Weights of a small transformer language model.
Architecture: LayerNorm before each block, rotary positions, biases, untied embeddings, attention and MLP in parallel.
Training: a variant of Muon for these matrices, 857M tokens, 18267 steps.
MLP neurons of a small language model. Each row is named by its layer, matrix (gate and up: input weights; down: output weights) and neuron, and shows model dimensions 144-239. Each number is 128 + 32 x the weight over its row's rms, rounded and kept within 0 to 255. Numbers have three digits each. A neuron's up and down rows have the sign that makes its largest values positive.
After each neuron's rows, "fires before" lists the tokens most often just after its 100 highest values on Wikipedia text that the model never trained on; "fires on" lists the tokens most often at its 100 highest values on Wikipedia text that the model never trained on. A number after a token or word is its count.

L4.gate563:119045111097146121117134141160183183131160143152190177102157118135098123180129080123096154110150137143138095109122129090182141115120087153079149144145171155101133122094045143121149147066090093098147043136114109153140181094151107167142105105150095134131154103117142137182134137132134102125
L4.up563:112095193173119126098126172082104093059144098133122131152156121150143147111068148153101130159123123125184154049116107135111131126138113118164195109163152110168140088101144037119125217066113116111105165114156171114081166111090118149199143109137101112140042118115177127086066160153107132153
L4.down563:141194125140123170108178098148131169131120112125102088096111127135121129143165115153118137159148141142093096179094167106151110141134122130121113124143108113098087168155120162174116077169198117107145151116168092127070099141106169087116168113152145104124138156085151099105162177058128133133
fires before: "\n" 38, "\n\n" 23, ", " 6, "s " 6, "bey" 5, "'" 4
fires on: "===" 40, "==" 12, "a" 7, "'" 7, "====" 6, "al" 6

L5.gate511:166142135112128123095155161184149158097079128167156145177121148081115193136107177166151214157121140150136131144124147152136071104124118081130131040129096145084139168158124113154130123173099101126135145151154102108129073129078115071144141122150066133103138087152108136175088142189140130115
L5.up511:160087119147176098110159134088109120093125094157144102107182160197168138123123173043114108079104095102132140092152052128117084064100112121121142113101110134147118104121141093114199145136153120154075163164106152097141138073129153167135143141138149129045108098106135091118101111129162108174
L5.down511:089088133128136140101163104151135129106150154124152105196147108115182173076098084120150128148123092139173140068114117088103140132144136130179100162131083139168076143032136143110158163067127095197165157174111130156147116136075149137125172158146116170121108130130145095176122140111096190140
fires before: "| " 65, "|" 18
fires on: "1 " 19, "| " 17, "0 " 12, "2 " 10, "4 " 6, "11 " 5

L8.gate361:089127112074138110109116142097139027082139138086143121165166099065144129147136114201132119167205132223159202133168202151185145115131112126135183111170069094095117147093109097154148107132116118111074120106061112141119110125166103092154123147143149186153169068116121122132058143162156112155
L8.up361:129148153126106091150136145070105123146142094102139140117104120135083107142106062109137144176159083095111120111114135137103043110151160171145114104172133111162106109127115125168126109133135154187176170129110112140150115132137042140140122184117135154163137182091116127203137153167076134153
L8.down361:170162186104188118070117115147059171159107078105161134143135137062098133117102144154093090114150048091127060113144126103133125072164202125107155104126076132168158132138103200060158133131159180148134154142100096101116102085155099169114157157139114104134126124128096099121087091097095082139
fires before: "0 " 32, "1 " 12, "2 " 8, "0" 6, "4 " 4
fires on: "| " 67, "−" 8, "–" 6, ", " 4

L4.gate335:134183095091137152074073166156138155127131109101104092116160126093126123143128169156105117131149140123122174197127073079164217128164150147077166162111173137132124126131146068150128074101151104134152216116127129166126105122163162149137158162147077132121147184115104159108158174104190103131
L4.up335:168191059105122145113096123085159105121106073141146115128102149105057148121089118126134100127161121125126144121115139134095067145150090130158119165124108113105138149143121091142116114130145160071135089126197149160111155149130110134148196113089177154116160086168151077132119147152107106174
L4.down335:167072116168163117084140066101180128153072143138162151102105109127102151103116119096074114132142155083100112097066186159125132163101092124109155131088141086145145143114160161144082178121061134145137092159152172164114155139112087131119108148141196096153125135174191124089108159115132127079
fires before: "\n" 40, ", " 23, "\n\n" 22, ". " 4
fires on: "==" 62, "ed" 8, "1" 7, "2" 5, "3" 4

L5.gate495:118181148059127133136178127111048117150123103077137166168170075139110157115137101160113108103156136079161096170107133144143130127106099143108140111124024221098148162104195106105079114093143176105139078156114181157090159041125077139112160132135148127118141117110136140126131144163101161124
L5.up495:118108195167122149092165103072096115165120080112115162164140141141074110082127157139111132126089121171118171128089138164133071188187110155147143211124095141133095103106071201111139146075109157151137120140171117112125192142120154136130101182116152094041109104132135077031139141135169140103
L5.down495:131079165192160118091154081113158123137090138077144121111140161164099067100138139158163160149141188112123168158113175158113097115163098166109125150147124025139156144166131114147115144074161161082138136112152099122059103081153125155111137095061109142159110153183140134070138155069136104107
fires before: ", " 15, "\n" 14, "and " 12, ". " 9, "\n\n" 8, "–" 5
fires on: ";" 14, "8 " 13, "9" 12, "7 " 7, "6 " 6, "6" 6

L7.gate205:100117122134168051169091199123113170186106139142101128152116130109129117177088157100136167120135141117147169053073157110141132161169122062156064082127138164149120174131144155112077102134154130084076125149088142113101074140150108117126113117157179139128151137100196162165144154131139070111
L7.up205:113132159122104085124148128183169138163123157162090209085113182159144124183112141164132161090123119155101158137145081130166077115135100112102108112085158146108104129055118107112163085138106107072155125172164160118101107089126112129139105174095129180137176106123119164145091106194113131106
L7.down205:103106152086174094198125111122172153122082166147103154154119116152128162206113185121178108102145126174128108136148129086108134169122144130153059209098117128063093111086161135105103114151153067140171130108106153114093099154144100189136133143142117118131146137170131178164128111095116077122
fires before: "- " 31, "back" 15, "+ " 6, "s" 5
fires on: "– " 32, "\n" 31, "| " 9

L5.gate40:131107169160138145109138122082193143163138106120116086184105111112149120169097156140149111172179139112109138110113132114118150069052171102158140156122139139121102132056128087196158132128065103098107131134165130155083117110102166120100142094108101158129182179072061106145122153106166150144
L5.up40:108140121199149087108150149175156085106119193111113108185169118159112107148174091175092188071152132116128092124153135078130077147171098136083131096108105117139134117111177127142118115098128159124127133149108146124164159133075139125154143106171165093156145109105141081100147144097151161153
L5.down40:144156132116132160145146139159209128169136150130130093150126065054158112101153136139174128165156082132115143118101093131193138130109160148113126139103116122123087140054098145113167091171128090061146113161168097109115146117166167098177105119129090100153113113104130124098180115116162156126
fires before: "s " 53, "\n" 6, "the " 4
fires on: "'" 53, ", " 23, "\"" 6, "==" 4, "(" 4, "===" 4

L7.gate580:151119132149108156102119121138087097111167069122085120105096136130103108116159182172134147111133126163114154091092140117168084125148122171148133152147154123143111140099120139092132127103145108163087100131158072107098147141138090164139146105140121044141169126215137161181103168132068099131
L7.up580:181188138119185153138141096167198119147109129139096087122069112093181126093118126113112117123152171097149146142190201093123139126058108133119145132145158171096142056165114129113149093132135167119106136070183133157182145197107104076139149123134155108123081151127164110147126096095124090129
L7.down580:149166193120151181161136132102158133145138142125120183151085140112162132131142085152138095115138090140066108138100119080138130125128135090164175107155083153169168146131165140082111144107131130174100108091134124144104154069155094117106122112145121141132141078138118141160162182094102105157
fires before: "\n" 35, "\n\n" 15, ")" 13, "s " 5
fires on: ")" 37, "\"" 34, "})" 7, "'" 5

L5.gate423:115133082144131186141180166138160133165132147137123191143148126111086095091114108193164099171098101195113128083163109092132099144153151099120134169120105134149178150081123121127098148127132115165150129123145168145167114133147073197081140102151166116115119108123137144144077127134094156141
L5.up423:150084095099151151079081130111086130106117113165152146143138137132106174123171139131103097167159162138138123124108130181127177120121146127061119120120104101078163143118122167128165153137095121139160058171131121082171195141117118127093138090156161154156122125199134145142092096163075167165
L5.down423:108096138157123116064137134145124084096120136177131122066160071098094115126187173166125147124175159151149107138122103086111113119121121148119145161146117160070125114156033176169175125129120148079077119197091077130138098111094123086136095127164167134111145136158138162168060134108116095115
fires before: "\n" 33, "\n\n" 19, "| " 4
fires on: "==" 39, ". " 15, "===" 12

L5.gate392:084098101171136160103165104115117105169146125100114134080146122153078113093155070157117102152148126185142135149184154121138140180115167108140109145208117140146159158134087098203090114113126126137190125096127040093152108148174107142140140091164131138137085126115147107124118082073151079139
L5.up392:151083163151209110145106094153087155089107170163091155127193144116161133104022161135139137089118106065130168156061127100127135156207112147130168105118093079165121132092118141141194105127073080112126127120113193138081134126133124145147159100137151130147173156133123142210133187160125124157
L5.down392:124125154115100123082120093143117111126113126107081206176168165145105140078199113163103103192181144177109136142144159127141131112112150104098160142133165101145180090184138135150081152149151179120109110139076095077170133198161095055177102130098168091137110145100133166091124117064118157100
fires before: "\n" 39, "\n\n" 29
fires on: "===" 46, "| " 29, "==" 20

L5.gate354:186199127148098106101107115161099164095130137160112105099071150224083159098116151123144147123172113155117121109132124124136044120149157169122123119094124150101151129107139120123157067089105127166144072132164070157138111129088089132141107119181158131106196141107138128110118095079123064106
L5.up354:151138109140112146076113155089127071107132154100110093160164220139121196130120156164104134116129115160110131161093161144122159092113174111114123112122136129127147099106139079068171135128059143148111142130084098088137156145155118157080120100151179074137125037195086083118110135109135172087
L5.down354:132151096153139063123116080143100113120178122071078136126098119114112113155135156097082184164171135119084107126171092114129167112111124133137143166153103152173130113176121092122107096145178173101151108173163158107134111053112172147091152134162130122134140124081126141096135089133164150129
fires before: ", " 31, ". " 13, "." 6, "en" 6
fires on: "ed" 24, "ing" 13, "however" 11, "ally" 8, "and " 8, "al" 6

L2.gate210:144137117078168142129106093120145109115070155075106130143139182188108173081169126191111113148102185096102123157152051128109135113110099117124080087094059168130136155132112138126155134200151097120142151177093096121190176096120104140134136151211117120105156079138095131136072161154158122104
L2.up210:170114161205157118124095109155102179093149119119104120135118129162120167145097138167122128157103173152079116180186080118109130158161148107102142118159099107178114215118172186157167122097133130199138115138154143148080138164142170128111144118090090136068125178133098093118168113129130115134
L2.down210:173153110151156123136096115129115125155071181143155123146143151166154131135120101154078119131094149137075055149114062129123103110104102181175090109145100054167100197131136208110076115142180105139091128189044151134161126144161131138136145114224121155071114147143104118163142185132102098122
fires before: ", " 28, "." 24, "\n" 19, ". " 15, "\n\n" 4
fires on: "player" 18, "er" 10, "career" 7, "ant" 7, "site" 6, "Company" 6

L4.gate644:095040108101079147091128074154143131173103167101117110129130164107178149098148098136090127162119101086142178100120161148120136120195129140084164064131157092059128117145135147107108113126107136127103121109098116122111154142124133138140060127138061140130105133130159158113156062093138075137
L4.up644:100124099144133102165185130158129061173141198121146097088156141134132160170176083142076180106140116144170106138141122103102057143105106119164093115198146107158099181090109113157078145144172150132127102141162076076109105126118160117174124078123163183131158114113099181132170135116138101154
L4.down644:123097134092138175117206149167156093088133153124098144173187121077115105181167146116084126114079162121164147099101093108118133143075167135155131132150115080082145118105123078165095104134158134111103060161123089147142077159156188092102059119104104072134166141070118164116134138152120153119
fires before: "a " 42, "an " 15, "the " 4
fires on: "is " 45, "\n\n" 22, "was " 17, "The " 10

L4.gate205:147090141168092074133096165148128212130110079097119105161136102140119135164140113115163133081079115123085098079136197112169116128140143123142162149148131082131178144126147126128127148141139141138086160163162128158149088123195143128089129150160124099096185153206121101120075124105108136186
L4.up205:132132157164126124115088128149139144108039100078086053114073172124149163084123203132148193111172098107107129035106147174133108110189098157113128136137175092137093143088165150157125128114122143127112117148116119080130132178089070146090130127168124069072125177130102167119092160145120149155
L4.down205:152132176117110116147122104108113186118155084126172093109102087179083122164124122102124147139105091134068134146127130154171097080196112120205099113148138086176141142149157116137132164156119140117104139215136108148151140080143123077169159162129082131141126129178109112114103130086148115140
fires before: "The " 19, "==" 14, "He " 7, "In " 6, "She " 5
fires on: ". " 49, "\n\n" 28, "). " 14

L4.gate476:156130127123162117171117177185099163129115126103108113183158141105120129122112104167156109176131196092115161164078164095090157134105095144141063150055166109111098073157134160173084082116122102150109136097119106115135121169129157144094083172143156153111147103129092132083129145099119081092
L4.up476:118142141091091084178078118089163103157139086139114135063128182123085122100153116125179138126134126109145071087081119125121082132110103153135095088163149136111120158086111137105113129106113099180127113124171150159150131172117118162114098096146086163106101146117136092108115112182128097122
L4.down476:112088153157077169074189100132126120094131136173130085122094131122141152099154203083078122111103073139145127117190100142106121119125169100130203144208106091127162128131084116125156196096087186087138100165105157129121142129108109143138153094108179060139163111098126145181118131082120181149
fires before: "\n" 53, "\n\n" 26
fires on: "==" 65, "===" 14

L7.gate307:081118152096143165104136136104112197170127110080107147118120130171139166137133108203125213086120151090173152149165159103120118127143069194136124137168124120144090178132152153142159104106128094061107186147136118101117135080120104172120076186121144142072169146093190150133182144167132220115
L7.up307:142152091185082206180126151076086090138118095170111122119154146125142140193144147135116073137188137097090130118151098166147156111140160164131133172097165111164101165156137170125153137092172194124053139135135094150128126160103125133090137131176126077120107146152111174179166112171235177138
L7.down307:139110144094114125148116158077072108150129122039108151120114063138116155135123140163126123135158132090107117102112130138118094094086091158180132140166137106173107171166157155131117166143145141098066128101147166170065159151122153148118143153144080124185113114126136140155143057207171144091
fires before: "- " 52, "\n\n" 7, "a " 6, "Japanese " 6
fires on: "\n" 34, "\n  " 18, "), " 7, "=" 7, "ir" 6

L8.gate481:099144114110152150161202178147083113113102149112135122149165170128116134119132105121170138159076166108094131071168149119144136182093146143093148178096122072150117121179158056119133165132141065091130141148073063180159145141121148135109176154174122098129152133130119104147122192072096165090
L8.up481:080122136109104134118095108172125164092162167162152195111121135103150093128106158107127146169143120085199149094124133162116134089145135168082169159132092085150073163188117131156216141140124103082182216105109097109144131144113176114161175138170117093148106159097100084106165052154144081063
L8.down481:167127156132167158115143108151127080111130144120113118139125132080147087092089122143095170148097138108192150112102092117161138117103153118103160109104100161118195067211066148096108117124217142181161168122060129135176103106051147169089143106200117137136099159121142151123127093121099109133
fires before: "| " 42, "0 " 6, "2 " 4, "4 " 4
fires on: "| " 36, "1 " 12, "2 " 10, "0 " 7, "in" 4, "3 " 4

L5.gate172:158110169109146151127123170191189095132183194109134119166176079105126128163082100134165174219153137118107136158207118147141118135143089111089103144130136153164129164125059102214107127140113125144168148136070059062146076142094114173117131062169116140131123147127142098155108157118141090112
L5.up172:174209089072138085098145126090074106049134111141117104090132114083129162153119105120145089165126094115147131141092156177122147150145150181057147154140141106115152176144095088173177175063063086102112084111133070094086062114115141163158076144156151095094109149122138116142097137143106039074
L5.down172:153202168166126183070169164151100113154142119177119132098126083113193126146069152069162125195138172097132187133087114101133109127101181061099153157126149145122106148102124122129133137141105187113130118070116119096137135135103089088187150091236103105099126103042117092163098074151110158109
fires before: "| " 21, "\n" 17, "\n\n" 13, "- " 9
fires on: "\n\n" 33, "==" 18, ":" 11, "\n" 6, "= " 6, "Candidate " 5

L2.gate474:153132107156123133070117091133133111103090116138154073133186127145149122083087135178064129101128194131180074080145123119174203150099158120072145173134089112150172155118131142083172150140111173102145131109177150107150182129167129176148077115166093106165139096163110129146117119137172133126
L2.up474:146091176083124170138140040136081132165164128101119054096124106098093126123073156159159161150190091139175080124144137111101119153133174114137070122102129098159124174167173114185097144126152104098156144104082156134116138155138137141163115158098057133076081151079127113109174137102078099108
L2.down474:122167116154097130131104087125127160076142145130162055152187100138147127088132120158022181108119194157180092074147131110146177148098158111074198178145088080146141141099143150083164121133130176145129097118157145143130162106154118183137097127165091106122117092185130105160099121124172141147
fires before: "\n" 75, "\n\n" 13, "- " 11
fires on: "|" 76, "\n" 11, ";" 7, ")" 5

L4.gate503:108111144148135125105148179119115164132111125056133059173136113179132131070141115154206119089116096141146134082152215125093174128141105124192143183116084118139092147165148110096130130115148123135118082205114113171138097170154096130096106177178107027125198199120112123166139192116111167130
L4.up503:089079160152140052106189082146101068111130165102132141065144102150199131134128179109179124072180121173110128111092173178144091164125074049181116166186110103126149169115148162152174127111157166133068171142151133129098104159112102104119128121153147148136154164103218134120127152102133111170
L4.down503:096132199168157102138148092145087144152120112134114110199138085134088129150122113131123152073090143161098161114157134095168142093122131132188153130103120151115095146144169094146136175083144136151140127176111115176178102138157102106166099160127110118088185139134086143167144104091087160179
fires before: "\n\n" 73
fires on: "." 66, "\n" 11, ".\"" 8, "\n\n" 6, ". " 5

L2.gate485:160118175124155097107138108187145134091087157093117075124062195137064175086163088195121158157160160148105133135140121145128170149178092142158112160136099118168149139111148132160120123093135102096137088089124145132124126124128060063134110123148108087159136215109112133122117158137104116087
L2.up485:101157136139100067101104154084063149127093166098082148133120112200039124164089161124134135105104115143103122154106075162096129080172118173111148117118099143128068125152122161079148176141139100088127128127193134149129199092130113167124108164177073212148168084136133100183075140170125127080
L2.down485:118167112119110130122146110099083156143109164094047168143109055191092133164111115122106164142106082119138137083187104132080130125152124157145155102149146104168109148150160133065099186134160095131074100139165129193136168150118148171110150178119128148113119075142107049160099179115115119130
fires before: "\n\n" 44, ". " 23, ", " 12, "." 6
fires on: "." 42, "ations" 6, "es" 6, "ties" 5, "; " 5

L4.gate73:154192137147093114099126097158094099172149117165081147100138191121144175094098136177173091063104109167141131086047171135100100167113161110143127100199109092117102148148155135061101130113143118138127068118138061121100144089135123128125127130167080126157112097130167113098132163157089134177
L4.up73:145139130208143116120177091110152140154167077130100199169180139122113163155173157160148068068125112060089138065083158099089176121139092190119169131209094132111120107093144103105111110113140095098123085130158092150175125149143173149096155096186124102182169123111107098152116187157095149177
L4.down73:116143113179154146099202063156159096177131100132098138069166109139101117128176136172128120131142142110103126130096138100134143104105114138126126102157136111097211092145144146125069113097190094130130112117124090186196125190183203105087118077151166089165167142115062090174110146066110128142
fires before: "\n\n" 83, "\n" 6
fires on: "." 71, ")" 8, ")." 7, ";" 5, ".\"" 4

L2.gate143:124152109088138090133138108156063150075111069139162155063139176182102108127135168137109133165079122075134124189148145087121141115125165167085152146145018101187112134122157118124113205122122107150130121096085177146132073092136119134136128104113175116163183172153134051145160185146130110104
L2.up143:140147165127097167113098122124042161130179125111156155134067205157173131140131097129145165121081067060091154129133125159112114139126140120168189117134178070199125104107169151131125131091037110129165047141128142040104158135094134134148143061122158137146177152148139096086103168132101164156
L2.down143:122114137152126100145112106099139048125111172108100089218089122050149101160126139111166176141180121157096115106113102170130126172099123147156113119086213103145188162154133150140178097111140144083151095145162089092106209125119143095144147092133124168145137134164125131094113122088117157205
fires before: ", " 34, ". " 21, "." 8, "), " 7, "\n" 5
fires on: "es" 29, "ers" 25, "er" 13, "ed" 7

L7.gate622:124050141100119166150156154125186179138093155157163120135135110129108143139124088174151142155104159129112112108150147106153193139067119074153106129115147181126125137139117154098092145158088099159122139137175159124131183143145135098125153095151142079138141141141108174175138127147095130124
L7.up622:136134131121057098134157143125141168119078114092135162100139075182130170089141182116133118167093083108129177119120171083189125091147093126166133114085127153113109164111130202124223131119066068103144110180092102118113183120126163109122173159144151119119122137144106161178066144154089127141
L7.down622:132107130112122111119120155100109139101074143138105128131137096111114141103132112118113133168138105150151153132132111086149149128129130123105118154138134127083151149149122123162125125082150138128100119164092160144137136132107115091146133112146149096084157142108119179151103141131096131139
fires before: "| " 31, "- " 18, "The " 9, "In " 4, "==" 4
fires on: "\n" 50, "\n\n" 38, ". " 5, "| " 4

L7.gate618:163029143129126163082149115117095112105175181139092100115131167091167077116093133135077083171204163122160144088112098125120133114125139138120133111120171112123159171169112170148075144115150057100155131128137153138128156120131184115173086161071168067139120146121090153183115167116141142161
L7.up618:149103152150148120111136122137132099128187152148142107173203105138142126180152140162090103141137109122071113109129105138106144107150184137098113101195097148157179120062126123139111149138076118164138180095089110087084155083120098162180155154120134147112150128113178150114104106059064116119
L7.down618:066127170081166164188058142087124144135141121150174138161132137072150108099188113173158129088135110121125126108127140124101177140097138156081087151104150120118134163074126115050144157180148104209173132116085131133116136068144152135132102093122130129133181089161185120108081104165147147154
fires before: "\n" 47, "\n\n" 32, "(" 6
fires on: "==" 67, "/ " 15, "===" 10, "/" 4

L5.gate222:110172139143133108057133142143165135121057113144154133085090114212163150099118158131148149169110120141131171120110168106108116138108131130131114151130113195153134126093137118140097120084101166120216141136101139064096098136183126119121175080110096098139157126084110179149143137138071102133
L5.up222:121167109149117097109162119168162040119150164129118122107147173155086111134145173077158078086105124073141144125095132165193109125150146129173123148166099103105099142104103118118161101113177170119160113073129120111143150112117105176117098077181140106150136159120144130061144168108082123108
L5.down222:128171160123146085092148121180171094111145131156119067124145132113095121078070221124122084144170100155123159114161070148084125170151090108105115115181088150122148135108142127077102154142158121101159120164098122142115177108121100157141109125128130170188148151132162098116176117063110098132
fires before: "| " 37, "–" 11, ", " 11, ": " 8, "– " 7
fires on: "0" 44, "0 " 36, "1 " 6, "2 " 6, "1" 4

L4.gate82:112157152045100132097085147107185091099164127144117175156122157104109201156081084174149145110130117096099079154159130112109113149134166170131128115135132100128114106113202153119120137108144120138163079137253138114109107103118150149086152095090136128110133081101093117155068079127065213121
L4.up82:140094115123151096137134162099097121181095125141131189187125146117110105135105158073110154173176129130150190142109097104128137142115062146110208126070097091143101155169145196120135152112110126095130068180149066060144142113152095128113082108141133102120106154112161137156138138130031148141
L4.down82:093080168139116169113071153096189108161106092126177125121077179180071187110113145168148164154152138141103118115126115117115124141152172126148099119106199119077106083114185172123176104115101113127162102083180102079075113117157126081074123084137156189109095181133170091127166126069114147139
fires before: ", " 22, ". " 21, "." 6, "and " 6, "in " 5
fires on: "s" 30, "ets" 7, "ings" 5, "s " 5, "cles " 4, "ents" 4

L2.gate682:121130127097221121111109109123154116164111175087151123150138131080126147100113138116064144120117179145164090131099129142172094172098155157119103138133180082135135136160127074093103145102165153071173177078084108136075146090152131142128062133117105119071074148113132083130147153118144036072
L2.up682:172099169156152090143161096092130120132151142008118136133130143103130145135160127109112097092181179159131155082111151109161136169188247129129123103095192150145125150084148151075107134157107175115154129109186144092117182097147117176160097165149156149139171089155209198099132138133105159085
L2.down682:138109174126137119111146082146157126140138121057147123149194063073144136089123166097137179139136171168104139104074146144157117128084208109118083161161123106123121178130136119063144131154194172167192182078155150145136107068168138075134084084127134125110068119121164124111113177104142110100
fires before: "\n" 82, "\n\n" 13
fires on: "|" 95, "| " 5

L2.gate580:174154129118116133148107127116086098094146123132162126127078139055131107174115168071103115124111158119098135127149134158086154130110142106162159166172160043101109071127107108059112130105142165138155126078127149071150100125126178133167109091153144083176087164166055088137121123152151051145
L2.up580:165123172137173088148130087178126108095087138120167132125160139076090180162118118120139131084193134154102107100119077105105115153126151146147193095144169085111135134088106142046155140108092118100146117125171111105149159097121041140125129108152100177133149060182085089155137120175115113120
L2.down580:091116147133142125091131114106168141168132128126096123134167125181135121109113132162141160141114112100163107118132142128168085098161088162052093115101091176205165197127133125209141141138117115100090149138123079188090154127116092103095115150098130153121151116099202177118103172104126186122
fires before: "\n" 20, "s " 16, "\n\n" 9, ". " 9, ", " 6, "; " 5
fires on: "===" 20, "'" 15, "\"" 9, "age" 8, "ities" 6, "ep " 5

L5.gate627:132142152173117072092145103135126085128093167082119118075154070092115103131092133111119166126168086139155175153109177109143139139091117137116096124078097101138132128145128152137098113122158056099122141120174187198154129159167108129142156138166166173128046151161140159151105144108064131072
L5.up627:084108121149085109106158098143090166119124114169083086063118103140129131150115176142138126099110116104116117146132125079125076081168100153105168136106051095134163149057104073170156124086190091130094131132132122140156161153141115144125180148117139156113131103134159116099019114128159129103
L5.down627:114117158168147115082135142146123159069068178050118102153163104123105133127154129084155125106158134088083156142151161107137087159102168144077123149144088082161124133104116140115150152137098094122142125132173152097125154148120154181124099131097148146094145158125151189115174139088089172101
fires before: "\n" 32, "in " 10, "\n\n" 10, "the " 4
fires on: "==" 42, "from " 9, "at " 7, "degree " 6

L4.gate368:153109123158104178087155151153121153102154152134152103135136120157210153160129194068092127169099114122076144075136162183158127160183083169115111132078148144123109140126185146099144101117072141048126162113100129157071144180101178105133079143140113094102103171092189129129143091154118122136
L4.up368:126043079121146167147107137134153099125157182136120093127146096129178139164134144114129171135151135136119178113136123127122150162164116181113153178171176058062120115141130174109108099112138189101122114186135121164174102169120124150118137153132141097132109080107203144144178093156144140106
L4.down368:113080109073141146145137134112126143108127155135151099145133105119170128112127162090139131124095118137073174095107105147114120104132110107134102131112217055124114162165086160078141152131199162136129147135101084125131109188155121135092116107136140096134157070101172098092129068138112187133
fires before: "a " 39, "an " 13
fires on: "is " 42, "\n\n" 14, "- " 13, "was " 11, "= " 4, "See " 4

L4.gate195:086117120122149139110140123147089087111100101083095156043127168095120081097119109124140159171089101134087062140136081139121091150150142121082116166154146103132157112098098162156136185119130124156140145172150150113140120079171190149138137126139145137107159179121112079141143155104189142124
L4.up195:128166195124118144049106101114075124122130095097137189136069172115138117125149095142055202102132129168097139129069099146122134104094079130128142102135139111174180185096146093098109152116124059175124129105150127082154229115171139215102084107102106098169093123166206168134159138133144101152
L4.down195:125134100118123062176109091091145121095142147173123061161144159146146092165106136067148151122153168149133155116129146146124144133119139155194129115144101148118077085108152108105119108139169176097178084122139091125163135132180085138117148159127093097123160117171089169076087112140125098126
fires before: ", " 28, ". " 10, "." 6, "==" 5, ": " 5
fires on: "ed" 18, "e" 14, "ers" 8, "er " 6, "te" 5

L4.gate686:104146133085156160139143153168121154101074159076154104118121132103124115143190126083173177179112129147181103074139119071118111119166115147062087149161132147134168114146170132146122122108157096130119177091155091143102138027188124098152070131181128085089131156104169167156183173131124114142
L4.up686:075180170119073143064118133074097148168114113113137092153101122110096104148101060147144100161119175150131106161099109167138117062151110134149087152163168136197058169143131110063127136081157063101097127103147154126115132146159155115123145129123123138137093142075104075145133118135113137183
L4.down686:136153178114054180111115140121104139144077094140179100106103066128090112122119115138119104116085138075159131124127144138110083120162131186179125136184184190147116184112145170111196143125124064144150098170094139165120144087152163102124154132123145092115096143097094139165136124190152223130
fires before: "\n\n" 70, "a " 4, "==" 4
fires on: "=" 71, "was " 7, "al" 4, "History " 4

L4.gate48:138126172149167136130147089079133149139149197122140090188138127129099165117129131066171097163110102130184084111109135179147191137085128054137206142137052177125154130167097123188159123103147151097155165094111163176117150120114167121147108157142148118081156164071120102133110152130117143102
L4.up48:129112141099116110153087126116086212082126109089125090104120082142118111137137136150177105072112084128066182116121110119100119084129116145118110142085077060061108108111120150109107136099171094133163139083184098102114161112153162159097036104124130106125110164159176120072149110112115132079
L4.down48:126146111135115104138121147126128196182084104091126166092125132101113069152112118165157143110131101146098177095107079152147090196255121160156113164104126064151111129116136125128117159116052175167139114132149102105092096143110079179097120106137110130126116095148132192105162146098145075147
fires before: ", " 26, "\n\n" 16, ". " 7, "." 6, "the " 6, "–" 5
fires on: "." 16, "6" 14, "to " 11, "9" 9, "3" 8, "as" 6

L5.gate518:132128150113099061127117147136172071090104163124170137149178131105129085138085127140148196202146050102133076110113131144152100122167201181113135170142124127139136088111080114150170145100129164132133087139105097084163107139157125106159185146123149102109149120162055078143039116120102097103
L5.up518:073118089108136128084137136115176145148149175181198108138110093160196203192111131136145172164165093126142175193110140156144127072134160158134161160117112118143111134103140168126167198152110169151135123131183091106138124167073184129091155111144137159105108107125161125137097142133103063100
L5.down518:122144181146115134161091136145161135180120140100170108099103092099183223164085158130136166154174151174152122113070056131133140104127181129112091190108125126150129069160118159118145116181092159174125157079167152140124100184125140167140137161171129158086168064122065105071129155109101135113
fires before: "| " 27, "0" 10, "3 " 8, "0 " 5
fires on: "| " 62, "0 " 19, "; " 9

L2.gate193:190143140106162124113203124151109089152073153086157107123111183116089155108109117171066113098089115158151113146078122109072182118159133168132144141107120112094138153149146132128142150137145116110127126151083130082087149147102141143096160142143205096074154154145107091068211173078129068175
L2.up193:118084191133061104132111137111141152090094112075124122163130138099127149145122196175117096068070157107113135149154095136083148088056138121157142127138135131147130113175108131095118113157142112093158142125178117147129042150079092152136132050121141189105123182187169160100112087127120135089
L2.down193:105131107143112126149075150113145147107171116163109167118130073110136115152148118085201180167112148084106121129178127110135100142107139052121151133150126160152139095069110131098119088095137118133134122088162123169126127109163128124167120129139056159161108077095141157237092119183158147067
fires before: "\n\n" 23, "\n" 20, "[" 12, "18 " 4
fires on: "==" 45, "/" 21, "age " 6